config.yaml
n_kv_head: 1
d_mlp: 1024
activation: "gelu"
norm_place: "pre"
init_std_qkv: 0.0407
init_std_o: 0.00832
warmup_steps: 444
decay_shape: "linear"
z_loss: 1e-05
train_tokens: 146200000
MLP neurons of a small language model. Each row is named by its layer, matrix (up: input weights) and neuron, and shows model dimensions 64-255. Each number is 500 + 50 x the weight over its row's rms, rounded and kept within 0 to 999. Numbers have three digits each.
After each neuron's rows, "fires after" lists the tokens most often just before its 100 highest values on Wikipedia text that the model never trained on.

L8.up224:589487560473562515543496481495481542476525405431498499489573413466430548503530429436479479563530501473515546491541454524504460553464514464515512566547497469527457397443550459460433472507559455507600461465546486575475495520439500590505557456441525523453536570395499599560490530485462410558491539565478547517551508434442527491532456475528434486540502569463489558470427451559524494557509460514514424597560568464515564497468475487599493488573488537498632420576552588522567537505508404507575489560474538478545521437442509537608418441495440511409491558395460475526528523520515490574
fires after: "ol", "Di", "g", "v", "li", "comp"

L2.up392:472529497497471465467454518542486467572448540573451543607531364406485507571403496461487482487417536475532452464523547476442465538457403440585568408474451549564508389481456570500511442512512551540566492528549465555565471528484510542366511475458452495371475528508505500486521481498516532385518490504403560470556549532541435496582438519513458439537478494437500394545479456539475513469459522485526528599470523470571542556516533545515600539495555501524480438562539576502454512429536518559543527483679499477525459481472460508494492503504465573460536503545548438525500524555487451531
fires after: "m", "B", "Col", "Mar", "W"

L7.up234:410492499557517579436486509455433457579558443583505504559478464423496548526484478445497472508450530454404523488518526602550441483513462507478524490427489407469471526511455446445456509630474516582497412454495537583608424431540510558445458411481387539448439547543522470496550521440546505494554592486421539513550472543496524475471469496548406497475463492422496533497532501559520499500481570433402538461487423479513501437492551445483563492479509537616517421437437565511449500456597463503555589607487558612597515515498449528465552510476492545513554492502467561456552477479521419505
fires after: "— ", "el", "198", "New ", "il", "e"

L8.up986:474464455532564627582524486511546530503533398503485533523491491515478494573563456410508450460365543524583481477489427509468480522464481510473553471443478506548434596511515521454569544492422449463516521512521451563515457507503553610567463397538600562502514529431507506548442417489538516518561525575460606495548419461430454507535471524578568561444505525459491478386545605434519497474578528433524502473525415566435534540498396451476390617482577520443561482499575468513404543442413478434505546436554505517457396497511448410513502479528528488451540526494409502580482506545487467497
fires after: "M", "| ", "pro", "ex", "gr"

L5.up397:490490423469531497478470595484478404557569517529487503502424501461515481449380527462447519389491510568554571536600556484519527458506453483494464531375411507545544436513483419462536480458427508560483564490455536488619494473492507502511537534493535464503391469448510563491427501521530518505486507454418477486584519485566497511529529458438514480561508522462502465441430487522519485589469391464579459589537542523409476545445511501633511463489571542439474486593472518517476446464617490568519447506501479582561396392544531531547518591590548498547564593512550425503517554606477476594
fires after: "J", "N", "|", "| ", "n", "K"

L8.up601:487433464485506470525504622506512450486585430519478570595486412481476525521458397478489526483537488544454471402494586462547561583426496482570526470480523573549511455580540472435515448470486510525570514609508485529514454496513484428459505478501525542498480443478416483450518393498499501567483487544478562409558554575545552527631479468404464385560511446477501521475505475482563464559506518526420451448518573507455438573435439477660473457480583489494527478428526535461513453494426554602531435521512557549519534541450555407530528464559592511542585503513367449499510558571504442444
fires after: "B", "f", "oug", "th", "F", "i"

L6.up760:550545470550489498517532505471621395446590512500516536559484510442359438540446486503574519582425580407564524506536514564538510554519414460544550456502488497484381532513437516540597484559511448455531524516574512539537495528525560466520484478514531444509513579449597415500568604434522584487431549476405509495520518473476492401512480577517444396435516359478440515524476477489473482484486531515467529481527520448606613535514500498439487558461520455418528511517532537552501515401487401527484501485522489544488472404529537539554572505494514500552462482479528556465480502456486497615
fires after: "s", "c", "ic", "v", "S", "ar"

L7.up586:403494400547421492458426523466514512521510483516547489492528576547497573437561525511598456463427536516521431519541413443461515505509539476548524491447428459478512537648509461476507548467518381501509443523606618567582475464491495529487381504519525493414407469502511552505500498590522628528529379509485539493436483552545431453483541529484497536447505640375515499504548570575627578483524582555527422459536543486559480506503488525511502448527452463524535445401508568546434438471502523436519556403591473507577472495490545427552502512532535508462436479501496481441573463456467475569
fires after: "o", "des", "ou", "le", "al", "es"

L5.up530:544532378492447466428534502622454489538430450481498470518479487445474390539441520533493412460428538490558445521549529495514438569509505565491480559510478503496535524496408462356502407492535557565498439481565507562541469589536555490435533446553476482446532471511471503573433375475612492471482490477475493530472457543572501513522535474485439471504534501498535505456631582513541530609466476531504546545464517484471448448418461481468475562517493475387499502566531571528467527594525432533561462519553521509471422491537447432499499499549478411512586597547551477479529512574447480551
fires after: "F", "M", "(", "m", "an "

L2.up645:486460558429411514490472515541418440522471512539399453598504500418529497593449493451520627549449390449556470441488471508437444545431486590541493429462491502542430415549545486475494418512547570498526394496521560495546444440519541504603491464486441460564456514494587525590494475495505467479475624500477549530470463484439526535497502433495502510536453470429502427494529566629480549455450500484498426572540548556514431511558553502550541459589466487513474535448522494477466489469522474489459532509587439550472462532498506492573443475515590465572549574525503447432566497539442505532
fires after: "B", "Al", "L", "M", "V", "\n"

L5.up360:555510487527540517504575464519574519519586532507448493574449456419438479530481535514511489453509522399489468452532515427580564474471480509490544427424483465620541497484432537531431520437435518410481463479492598621462513495558543455483488463482500471572435490454504536552504574630545542425504518414448537542476445463514457501526483569546419520496432426525604479472529487416486451504503541546492560547500444584622444425481495521391427472588467460528424484502546556556436545468459496508542537532485523564471463548613411501447531563455527532448470431438480533510484456523484500632
fires after: "ch", "Ch", "b", "ar", "it"

L7.up100:476446594484434564458520588492581465447509466554497504512579496459513528378484545500558443524450549440561473510541481533423539560540525473530428512532568464462494517584437557425542434409465523511581501555538497467635502421501575452384376504536497536526492532644558544448507523487539557501534457438490457457492444482441475475520478520610560531424511492447565638480471577449571515478426535469493456520548435494534512474467495454477505621528576502440503525484469457504485533571461466556453578522584494598463526559492503475489456487534530497432485526523523484490503489492460410506
fires after: "p", "qu", "t", "m", "Z"

L8.up306:517441512397427463450394499522502448548543446589452512496383448464417542448553465554512531588427530534479496553442505391539404430461438538496466472558431389488494494476451583467459544424450468489570522465650505458520506501535447532520528546512427530539437468461510522472422526453542494458433437570536441553455549576417527518515500517620554546534488633480440574465539589473609517387565488512615443468490570460515496474554573456476546454540482478581510501535538493510477504491523571464561448503594531478563523495495502505454528517579515555487448541396514498497477511494502474504
fires after: "H", "Le", "Car", "en", "ar", "ex"

L2.up91:529432522422359507519506505587454494512480474574480507681485527476543499518540466568435425540489496481524445553464525491446502446456529423588433511483480578573550448476488481497505521562503458463531492478444451450498472498549584583553598517454465462486458507474522576472463451441539499487459509513490522486601412537470514500487519433551527456619537564475495414478490544497528553537598445535576547550529516468482498501460518581563477512468471483462453463484546512560519406522435524547558448529481519592529520432526507545639504545496477479513484649518463481527487454495470517433
fires after: "N", "I", "An", "In", "i", "P"

L7.up304:593545553433509519489521574506496452503500473433492475528467473460425518459514497437427445511547529476527447493640531460454453492436481530484501471454477518506464527616525537479551498533557455513512439443547536492507520559498474510527492454485503540539502508571548450534444403489493502496571398437516509475335449585460443457528459421518426492504496471262432516496487476537530541570510558475525467430477552549494502529551443416510444543533518371549470488515539460483534507455472578523570509476556464558535551572457574378590454551557546514499520556433507492462481498509490490533
fires after: "O", "Am", "K", "E", "S"

L6.up276:515473560459459430450571552477531425462394481588348487476487526427637491524516532547534497523540528480513463397467538586543506448500380493491423402480519502531530474462508483548550431537475461459480471416520489535565497452491432484587510536484604413528543532481585478459472483477527500406547479486446530453522408495510500515472526504443487558555524557459498458520464573496513479506487518561572486480490541479486445520472535534421417553463468494441559520500462644505473456442431529517555552476499499473554522502553497480504608535629519571597502426494535407471424554495488522603
fires after: "N", "T", "V", "er", "ur", "r"

L6.up187:448518395471482513434510434595503523535580495509447501475515442510543440442496525598456426512447496533544566530471528328505491478488445473561502519504488515472487427558456505348513462430492499509574581401465510520503564453598523549447442510509529530502420614494482515495483535529517459546391560579418468532396472527452457450519471579498566471407527529459619468477580603478573514502509482480530512585491400498523499468492540498505514482523494528446503498419578517573348484522644414482501407571491490497545477563487458427573563524454455534463473491495536513531534534525509493488
fires after: "C", "R", "Sp", "oc", "un", "S"

L2.up866:585408525447527396408495596564456506603456483580459602571472487500453564424519501496474540510499514451541479507494571420485486477498499400615518412517444450495527455551476466500503521534457412484537528503513444487524474525505452564580458469514495477472509523533461455530533429472500551418447526475488509455536498587350495418574508508515523495505544549487520454525524476454496552564506507575557496559491522493463401480495447533611461500557488474417420508564511427494505482483547420540546495559519388504580472524545488487464475511515591621565581537522514523495518528432485428631
fires after: "S", "O", "E", "J", "L"

L7.up924:578531516431508402458500527548496445426396545484529504496561542513516539510510517482468433570491589480504509489465526525403392453450441422566495472558528423497431483534428549505484483404688510479544508549578457560563483414534489525366489483481582539488532540514512547464485491543567541519429515512530460452359444513440503527565498543502617557497497469510483501531555462539545539447415429507478374523438459442553516504565485435553517425521485462441452557481552506495506466469525465610504489444534524531552471404473601490506438525505527443465522496490484564487478475516522497651
fires after: "m", "Am", "M", "op", "p", "a"

L7.up311:482519542396447610545522513480544515384516510555495522498552571496431505473582475483564463506457547456544461472627469524486446393535463551524580460479464479501456418561393540502436594463526569513503562566466531550582535444571506481410419484584478409549507451634456470570547538499548493535484433467558515539547365510463460533573505481414605574476481463495542553470503461481496511490529537467567454439516481480454529481520540417510480439512485568510565385539525546424442513537505493525577504467509615568434496500512490542505509504510420407491564552440514406523525431465461498551
fires after: "p", "em", "ep", "m", "US"

L2.up424:557529496419500446471532547518459416574508462586426444616552449461586529482420525500347439460477502476515457508400438502529462580536478524511560441440520455556426436425436493546448516512546529530600456485459579481515509445514437484597487438549583463532474481436511593479496513505349465463455459559503533440516501552459551522540526526497477556510585496480494448512426520524516483456557511519583533493499471557405427459571440428493464561566492566539475477495495441474475468515473565536539452536499407548461530579490452495577462517537519543498525574473422559430545482453471425548
fires after: "B", "i", "O", "ed ", "L", "ear"

L6.up939:523577523409474422525465474420480475498542547525462486453403491509534445489521545467550559487429604429567404448615426457420496485471494504420482497515470576507492545532391486413446426417454516515518482593543528463558466389466540522458517460459457522483492477477524511472485424565434411415510657557509482531531500588514481485581591505500470502526450406451455446467527465523552412520602516479528469555506554493516487504486558455507512460493545483519536532488459528492487486413487485529449557568538474509499540486532413521465537572471418535369492483471420479503568434558463626405
fires after: "b", " ", "B", "T", "ab", "g"

L2.up783:517455542414475433498452457476396477487450570542472545547461403463537492436520500524423551505586516532420526482499531545536490559387582481532437444530451538548452528576491465428463514461468475506546548473505510550524480487532417454510519414484458440449503594454457510541540412451513388525533404519506560522419546501511537466533590462386555496601527472529526513498534449523570504539501539569478500492580504586371402441502429521508534446457581564477533507492631404462476372596480475507485526624424473524524539534518515416477494534504467471454538505539470523531463441527514566452
fires after: "F", "f", "k", "ther", "For", "t"

L8.up485:529500561526434490574507630514568508497493468436410537483581572481514411367520454525541416591503527458491475392553576447396490584462416488493505417471565497497516533522414442505531554471450538458496498508590435517598443515537476479527477449562501438477555561579489454450555526465540488424525387472433480504526442479544530450520452456450506499565569596521500506449521488510605475472436458516524520454477536460492528466427487545497427472554523463461538474468525491568513490500542375434576499501431537648457467400594459511511593576493525480489517510493522492513461562464500430523
fires after: "m", "ex", "f", "er", "m ", "t"

L2.up1018:533524487412450477523429571490514555499475579442480464544460524395484483454475499515453533527535535476557399552486443502485483460494514538542452529415493486546485517505486413521509435572628558450533428525556636466532555480513450419556481545460523426541397484590511555472465410545562517443450476472475450585492485487503520519529467505424602613547506430478463504499455412526414534442517475460598558502491503486462549557464473567629481515493478507482530462477547538500498441511495492481592493490538532521543481384523548392528445461538590446459556528450523473464610507612442570516
fires after: "M", "H", "am", "m"

L6.up725:508502526513481483482409511496520562447560459493524594520488504435509497342506530519460512556515496454514479434576378539439486610492571417538484577447448468550447519553468438531506488538463450444446476557464509470581476480428536494441374473470468553457451591469576467466528469474470553514508585582434618486548517503348511466535542469504532447566544414472558532533473543574518569545534507573516471422492433551505542548417582510551478547501509519526535452466552438406577435457459469547565495495529566584585491460542523481539500426529523468547509510546542502502527512562495518530
fires after: "pre", "of", "pr", "ce", "re", "o"

L2.up817:601479507466539587501493497526575433416518400528439526472558414428495484469494566440506609521445517528596513623468500426524478589494543464539587471519476504580532487472555511491503492452498508483505451560488563576498433538398513533525462445542442470603479513556459381529458521411572551442394517515489439392471514603432525487548517552538474578444523551460496535488540543543505539459521467514478490542482565487538465535434507499497424531541476495452416409507514551616490480494478494521496492484499562557448510489594538530560470542584483603513550480533522618482559461583518461519
fires after: "st", "St", "gr", "vi", "V", "par"

L5.up69:472510490505521502569477440601535521513506436482412459523431558500445428453494447470534460481516518454601474476521441540364439498500470440567602462449394436505484510472494528520476483545483470498593579489580671523478432564497563536506392413467487565481393513463499564524388522516440525542525432582466523447443560498494506416444501456482545396434491454478602529487469491544581497481506490546457489524516490510507510517447397455511397390446439530545600543481503545565533476429562533477490520469551487479451456589591502405508509549552555508515479469452563415498540534486442594473
fires after: "S", "par", "Br", "es", "ew", "al"

L6.up845:490503543522509463480459466477475500440476462434477653481486427481370462406454477432474556505439511571489454545563506493551464477477513506600465462568471488476577561492579464443525422480410589583450434482496513484513431568588449515446457467477537417601387537459480488552555486512489626479435507562497536454453506570477577427588470470508521591465515443481560510524508531470532493512525409477463484472598562431574525499466463460560455528484596468461522481561546461504417557429404431487528523593561539536522482549477433490434454540516476535534515485450468552539467476581561530630
fires after: "st", "gr", "po", "in ", "g", "d"

L6.up580:475454494552550510547542562466539514425490513398523467592498429520459478552539479427475389620442516447580540482517504504554490616541511497485496532550581502492441410524474477486604492580546449431481470486538476474520473531423483462505425492471448445523502557484530545513514533533479457487438578445499590495480497546433516560551458527549516553479526506492475438479579536498509513501478542554527453504543463413487491670387554502454446507628500450459584445506532518524504472394507427473569565507433523627559514398394549533594518453524429381506533462483550535435419516517483509459
fires after: "c", "ev", "v", "ol", "is"

L8.up962:556431421447425512496491534499552484466570539543499493432515441489432473557512501473564500504392534418548512509421481495500509504406478477588475471468481380487464482433485444485488424530444562500527469472646608524477508420473538606458534469501465455420493437548415494533488563532508620463462483469493450512502555462532565515525574566453515484538550533480518520452442562490517514603475496572452483551491417527510406468513553512498503402524508561503508500516534449600594500420568439461520571433546472490495466496524553479593449542457594546469438531520493493486411604590490500543
fires after: "g", "t", "s", "th", "r", "d"

L6.up953:423483509515467519502392507527468557534525420535455451505516509525433594543465507502467443563480528505481449443506452563543508644474453509539559483514494465542486496544479526439472554460491489514573557438479536531449431544526528573492509446509446539488447564478474394491569442542413491488513523466465574463499500398487542494549523524451396453539453522494484465528569495586538493417566553486349437507507439562520504515501490475516499363582593476627496529489545508562491482480429447439536452497435566562553455631540533460514571576501501516471515559493483497421548471491437449449
fires after: "w", "198", "el", "ro", "re", "se"

L6.up29:377534396467453540480478482531505491568530453543555561523576546550483421504516552541456446469502573504477401486572507617479504501439406463469454540429430470521509464499478520534575504485489483548565552445501405551520426467525534498467465457535541602502488609430500400545521458482522470459528561537523467530504489441475562450599438607486477431529564552463560430508527518508510537513526520532528500504519491468534452428570503433458512496521447541534506465466448543563482423494546434567531579550528526497554456542557518506529524639446398452501443478511497586551418524491530411453
fires after: "R", "W", "un", "w", "s"

L5.up479:503489470500519494412505509550518474535499466499469538522525472406432452477487483449488505521430520571529481446564534507541486519467455516486537453566536490520423479560481482488555514585428404485497547528450424460506517519665588470442491433481523505592510509467567517540454536484623469480594489545437496409459494431375555531556449645487465427477510564485531411555577436553499517511539471474494475652509587519529584464478450415444499512525610520579470443471478520509438411521433451527597537570510519529505496589438411396541510451508500460586579529463486529520532495442520456516
fires after: "E", "w", "W", "sc", "Sc"

L7.up43:582579426441426474512451563564512510476556464488495544530526473488538517469449412479515490519464519432482499532551522412519505524441477473487506665532506508504567531572406476355515410474489553534531443569582463518535475492519414544491411554490487512575426548534412623417542482490636524487533453506479521533612562492540465540539486505517529535518534466451553500464529561507500465517466546471460458479578486482428503449413500476530397494533546510514454493431441584444569421553535582550507522481494489521543526462500481446580509405539429565522466566516443388576447559534453510440
fires after: "f", "a", "th", "B", "b", "le"

L2.up420:428540494488407502525548611511550508588479435560492496552473535455413456492470614492389516505478507514556507549531585535496476523423458524539524495516538495630418535481518483510536507479560518553548508383471502613460516523530449468405541516528462447554508434491528508506405478428596596509418448444487544559499465464530513575580500482517399541489440463557513609399382601542531544493605559499435581536488421544532454592559463529525472469496529550502587513482508537503545527488516572463511445593399499501486497443454550482503461474484489499489452517478502513490542505496385544480
fires after: "v", "B", "wh", "V", "a "

L5.up979:507491512561520537543526449479576385543488484535447494484493458419427426508495492420495540431443540391567510378500509341441537532571456502662571463538480468447515499546530551473451494497534484491515477568540514538553444569534594577451479479525413520500413584540417554432505586556523566510448450511508448537480435510503491486563416593504505504524517521450582468452482534451559517511501484598594561608630538471449481447458513554447468531509537543478437415515619410497504497552531499546470469516558580486521457479538535539488522560441489595553522574545456581491546538466512552455
fires after: "C", "A", "S", "E", "Z", "Ph"

L2.up780:473595332502518575465410528491572467461470572500456481541538595474429531471376522510464530472562583527591330428504569548500560505469520496528577452476442477432472389507471463496550472433566497468525487531449487498511498433409484536453447529482510481502453547470512457486498423480461547490522602512464526532459471524563486533539468553505622487515484476475502516460488503533540525488465516480612516549600423427519451493647491432517507584468414522551495548528501587497470591485542489548591517532519485470424522484559513510507506426529463469442535521499582505473466533590441518534
fires after: "as", "w", "r", "enn", "im"

L8.up930:533544473456456542505527459597517449509544508564498540565571523432516546461522558418522562477599467518502481542421454505511513542503512467527503428493506534539607440458433430483477450483465465502544427497460515554504392454396547645467509518398523464534445413561468541541516478560452525516458398455499487561409446427586529489504454451502414434563518537517443469511531500467539548591493532567481520485596523428553488535552544449563545450615484444589539528468530472516543533501503448524489507524521447501505406586500441529523562508413515519497597469386516471392501528568437506652
fires after: "ac", "r", "er", "us", "on", "int"

L7.up897:457467553440473472523589440580474559445426435488481529523515460568568473482650503483397374471480567515421498409506535517434461582464422421575570511530521525612538425549500538495490407450523508496625489453509479453500544480431520421546486365444610545512524430481510490537484457630501588501503532495500525502584532481448489491496495535569490441511498425429510458512450499453554501564539473519486495448505517614506553470447432527470537499488544498575483426511526451457512481473512522472511473537501601512519412531547454410558468541523504505525574491543359384546496495469542465553
fires after: "f", "w", "F", "h", "b", "qu"

L2.up965:484561538386513455529526519485486497590495500480531475560448538510464458434420549527530454508445629501589433431384520521513519539448556538564457547495591460511553456501511423512563554502616461480577471571498556447438535480501521471570445537487512439428447553515451624488484440482460516433457591498474544450431400498389493516571556544488565480473471427472492486471466485585503528468497484529471436536540543503458544542502555480535469598514489489477529498505479499621412434387400505458486517511636561514502482557491505506512505494422408559540603540508484538522538525581521478580
fires after: "m", "W", "M", "oy", "us", "A"

L7.up84:434516423518463576476579448538466431517431534530515459522460487488541405478520552475496469513401552486575616501523536457472426513497518412527488514505532495531485534551547448510479455507529496535574498498548493442541549579508431476461406513470584530514534552585476458555572501477610596476520483539508513482495408434548577435556493608519538530447613556491476418442464574576522452485393511518483513433570532477482496467471440509493461416489574517626559425579506426528443525544582473465516453471524547440561529444526435494567465617508441527540517576567585440522451588562473426475
fires after: "S", "s", "x", "W", "o", "F"

L7.up388:509564578590585609424443459597559528523533431467463559510444478548398455497474466492467448551465555474497572503503464462536526455407482472434447536484525459548423460430491534512479594559457458570546354478462525519378497557518506527428458508483499513559429530520487476495552495489490539526483587541535518540475483587448496463541398562437497523507498497394435456549650575579499507523503484480573476508473545436463561450491490473567416514418497431482448407451483554500515542368514435470495485509480562507551435479568401441473524470480516502442471501425461506515526516531501533559
fires after: "L", "the ", "a ", "l", "S"

L2.up583:556551445494468481521500554532568446438522468466478527547454473422498502557524495458510489490504455509494495550519558525522501463378450501547463462474592514536506446507482489527439551450484458551492485465502469537523585506527491417437538493408481528569521451561486483430521445474567494516535493385457523522561488483459454568546495457440406482535560613467509543503441410495478544484508518464488451485486406621521459588452433558426439550614510466468540560427563535452519445508392453468465416476456461527525540522539437517522534437457563516509516505516593531451515513520486551595
fires after: "v", "wor", "V", "us", "wh", "K"

L6.up1022:578513477430457460550547509589606480497514553474500576598466433488455519468514496416472486567486549503490466488483468494529531447529449495529509362524460494534525513569503558462525402485454498571468428509512453580427472509501635460427510488458548434552503506460473567572444524515563465390536526501515536480504483488506538513569502457425480406523425536458542524521472521440513526585475498571517527483490452443536583446484531385535516459570475489553553451551473432553541505470463526519552463551488505545482439553475552461466506554404516594572435517420521483514421474524504490526
fires after: "ch", "fil", "b", "r", "ess", "ac"

L8.up685:512596440441476489475517515557508523489505520544386564573598484413538510552534505446411496431475543515456398475492487536552518499537432462552570529502509364510465455523441510465484494440567504550526451509526448532438459481519484599454597537532476530503522532540520457439539486611523421535494491433384472526476521468521488461522463665569502431575625434486462411473514513564488513464473523480583580543482444501503454465522431505513577531490540535571460472535434527470475467539609516497581505480520470485518452408495539516441437466491504526475505523482464437514599563437472491523
fires after: "L", "T", "W", "B", "H", "Ch"

L7.up321:646516486425488419534402601511530458480566438531470421538541459437455539543466465487458573491498526479546414529502535516527495577406417487464477529449464426485465589552444512465448427532530486518482437566594483548591469527489535477462489485544499604517435572578539475412467494498538506541470470455412483471457514477521463541531419416541609618466528514404565598481533467499478491503530547481443492561561527475498456503509450504502415513461473541571533509467541469535531490550462418561567475500637504502508490506523533430545489475537583544515522513515455544413526478514444445610
fires after: "M", "K", "Ch", "m", "b", "p"

L2.up999:552527469434500542515507630530496453489581451492384438529486512506499419470518546445460512536559521469492444461513543386492530531548560479600485522511528565496421503513540488522476537492505533536538503501518542523569408577546499514560570450528505522401506464511509464448485488472523531476568454564539429491457438599381494420566493585536578479560575499433473446533534509511497516439534436560561544435547540522466490403543352474526455439543465454470472489472462417497532506564478553540514444636554397577503470519476523513508434604471610529467462639434485481457523511481544480480
fires after: "the ", "O", "K", "E", "was "

L6.up542:475446468488566378459452453481478413467551506589465551533501467463466498419472381461416535449463499558514566425493528568494477451482470514522521425466486456563493535464483420442512459514484398434496380486494556474597421554468548478486534489500457518466494568537537430459539572456597600420485534582435513400520453527581563401512487514406548547466472518499542450472586571537505473562437422549482536535539546471439541486510487432652437557538514454583448546529476524527384531485537550511494546485608495592540489502521507411515456520597489602586542556481476427524354556546416556458
fires after: "the ", "a ", "The ", "d", "follow", "ear"

L6.up741:468574433485554447443459472590510499481505468485509528498528496409501433446551347587539430450463507458432526430456517421503443528511474472572494476356593494565514460536527486500403534552511524456526445565502456595534459443468441604456513495479497424602459435483419549511518498571522567544535504573443505507514479503499415491523448536575550434449522513524454446520564549582519478438487472509571431535520565430445502427527429498456481498419516474534483486409515567561580493413507624445532440519511599566461488529527449447537456552522559497507511498350491507570455580516427520476
fires after: "the ", "D", "th", "L"

L2.up964:495461510450561462479437562512473499473403580535439470448403495478455462445523600480515557558549548500501524459438429456538453519491568495508460587467520442613498426474496393485499504401551436499547505541534544505501511487428413413506440500542572512422440507576510518555569528492604450566478543479376579559514446535491535517507565525498529512515518459465494428538511494556609616407383548507567450568507509515483573503535503512465509453497495515505528449465459467532445460483546576518541476544517586522513478492596457465420565478463451460461501498521539571470541477550424475582
fires after: "ir", "or", "M", "m"

L6.up559:489473458426546508427565565514493470506406494515411494513490484552583391425586439517381436545528538505549501515525468493488470515577471465463510575440514522586456457536438468472481466477479463481540480530456422395449493473547420505546373520541555461560384472472430489510533533501442533554495473637565476484489438446379519520550605574513478480501561465488507500391533574510604539515428422509651518427589435505402479507472456556459446596487525523528408478567504467484477511592505481469542381543446493512551523492549503464523519494601416519520500551489436463528515527522409427567
fires after: "F", "$", "f", "ef", "S", "{"

L5.up212:515480529541520521474472509532522493521507429550481485586521456472567463439519429443429466546478592428485536446532486450502450474574507443500495541553489547536525522439532451477544524531489434541527516451519501618508532525483514472497521470529476418449507565523491430504491502539607557461563489438561508414533522517534586484516479481356482523537499550511515410439521560459479537481492593479489568504544441495391488525462564395457402448541547528549534508447491444539453431490470462552572522585530536502522391450414559521557412457596474514526592548462466383479411492495487445465
fires after: "E", "the ", "R", "r", "a ", "G"

L7.up952:564512541521512537528470514541515464487397527591430536567454524459420481570638356466455504524522467457525449559472473460488461408510483445613533430523485392574584515534413533450504479485419512436549478449502519528571510501499555491404418491473605495585531516569477483406339507580611515454513481483457501543484485460493460475499572576524479495484519496416557487470540521457576526517461567513478500489528431531562498442522527497525511484431562563479498474489521507540531418488534473539461514549563466482393466479488424554525486509459506498423512582507565411514514552606483462469
fires after: "X", "m", "Z", "D", "J", "T"

L2.up226:534489556487499607495513510468510482486457429457424462616486370433402476511536489469522581421546549448455484470497515406558480526555497470624484460419543504497477525547500501544484509531481551579537511488523446555426431422476621500466502457407391423489503469588439561516505503517479576524506447560541441543504457561477441566524394538439471477437467446425498499546445545535498553461437484562534518508491522533487513538623508504461392509601535494498417435508514436526548400554482538492447507474539620470466497577470604503532559518466530483527491551457464528522466447579455555445
fires after: "E", "Ph", "sy", "ea", "ath"

L5.up868:565570523524422447484379487536428459515437505406511512567488562449522457499411479515519480446460514594486512523388476445471469442408539464578412420426535412436570477462461459532512416454500493470608527403597630514515457518508591442473420492479527514519395538549517507491490532635482576433514548523473477498430498495570463480517496546548487512515424607469576453470478522516465517496484449565559470574523514461526475433541584480540520472440546493454517509509542504526549490445531431533400530436530442459516537468578423468447463574467450569448483518534528550460534609560488464436
fires after: "or", "t", "oy", "r", "Nor", "ro"

L2.up488:517585509470502448490553511559469428397477534477495509518553560491443442498485439543456480477537538390469396518519537538614429444493590547513416556503485600515537517433446463413490563474473517536494591444490543525485534488510458462435442467423515522523517499514534411518551399475579474406543592539508501532519474507480483543563427510508547524504509411494572409508585496439476508530501522545495508578555540469461427424505443483496506518424612560477536498496450605536470416489443443505630434502477528535529433455516468444464476465547442464488532650541514465476568442545588597553
fires after: "f", "F", "tr", "M", "if"

L6.up431:433584407488525502466461519543514366413478529549450578547475477468563469540514550493486586503513511466595513624513583477523498478539523578513523411451511501488488472513522520514525392557557466411482485457453548566497494419582371496568569582503564490503526529472554555486456464491587555499404517507432441559541434527526468500514570482514583488501469535539540544530474545537470504520500444539551514529476491520526460514521536502493468495484554493428532551508544489481508415483431525558635497507515402536518522488484510579558617526480517426419472642521528459414448491589528431527
fires after: "N", "P", "T", "| ", "2", "0"

L7.up866:520516425468502506592465497579508393499430522505426563537517532497518501387472546479480494519448548445509450394556487551461557490509530517488550517478469536570499470571510487495475460410490467483632474552490432510478428548426543521416400478572550520513456481493441595491522430497603490467473612697387469493437503510471511454481584486494596472499500489447572466570533544534556469494501557441538534508520475459537472394541412433487524532508503509444588461573497483401495511531478472437496486501572548505494517485470484495485476505520431536459501529480522493492563444497411511458
fires after: "P", "b", "M", "B", "sp", "ex"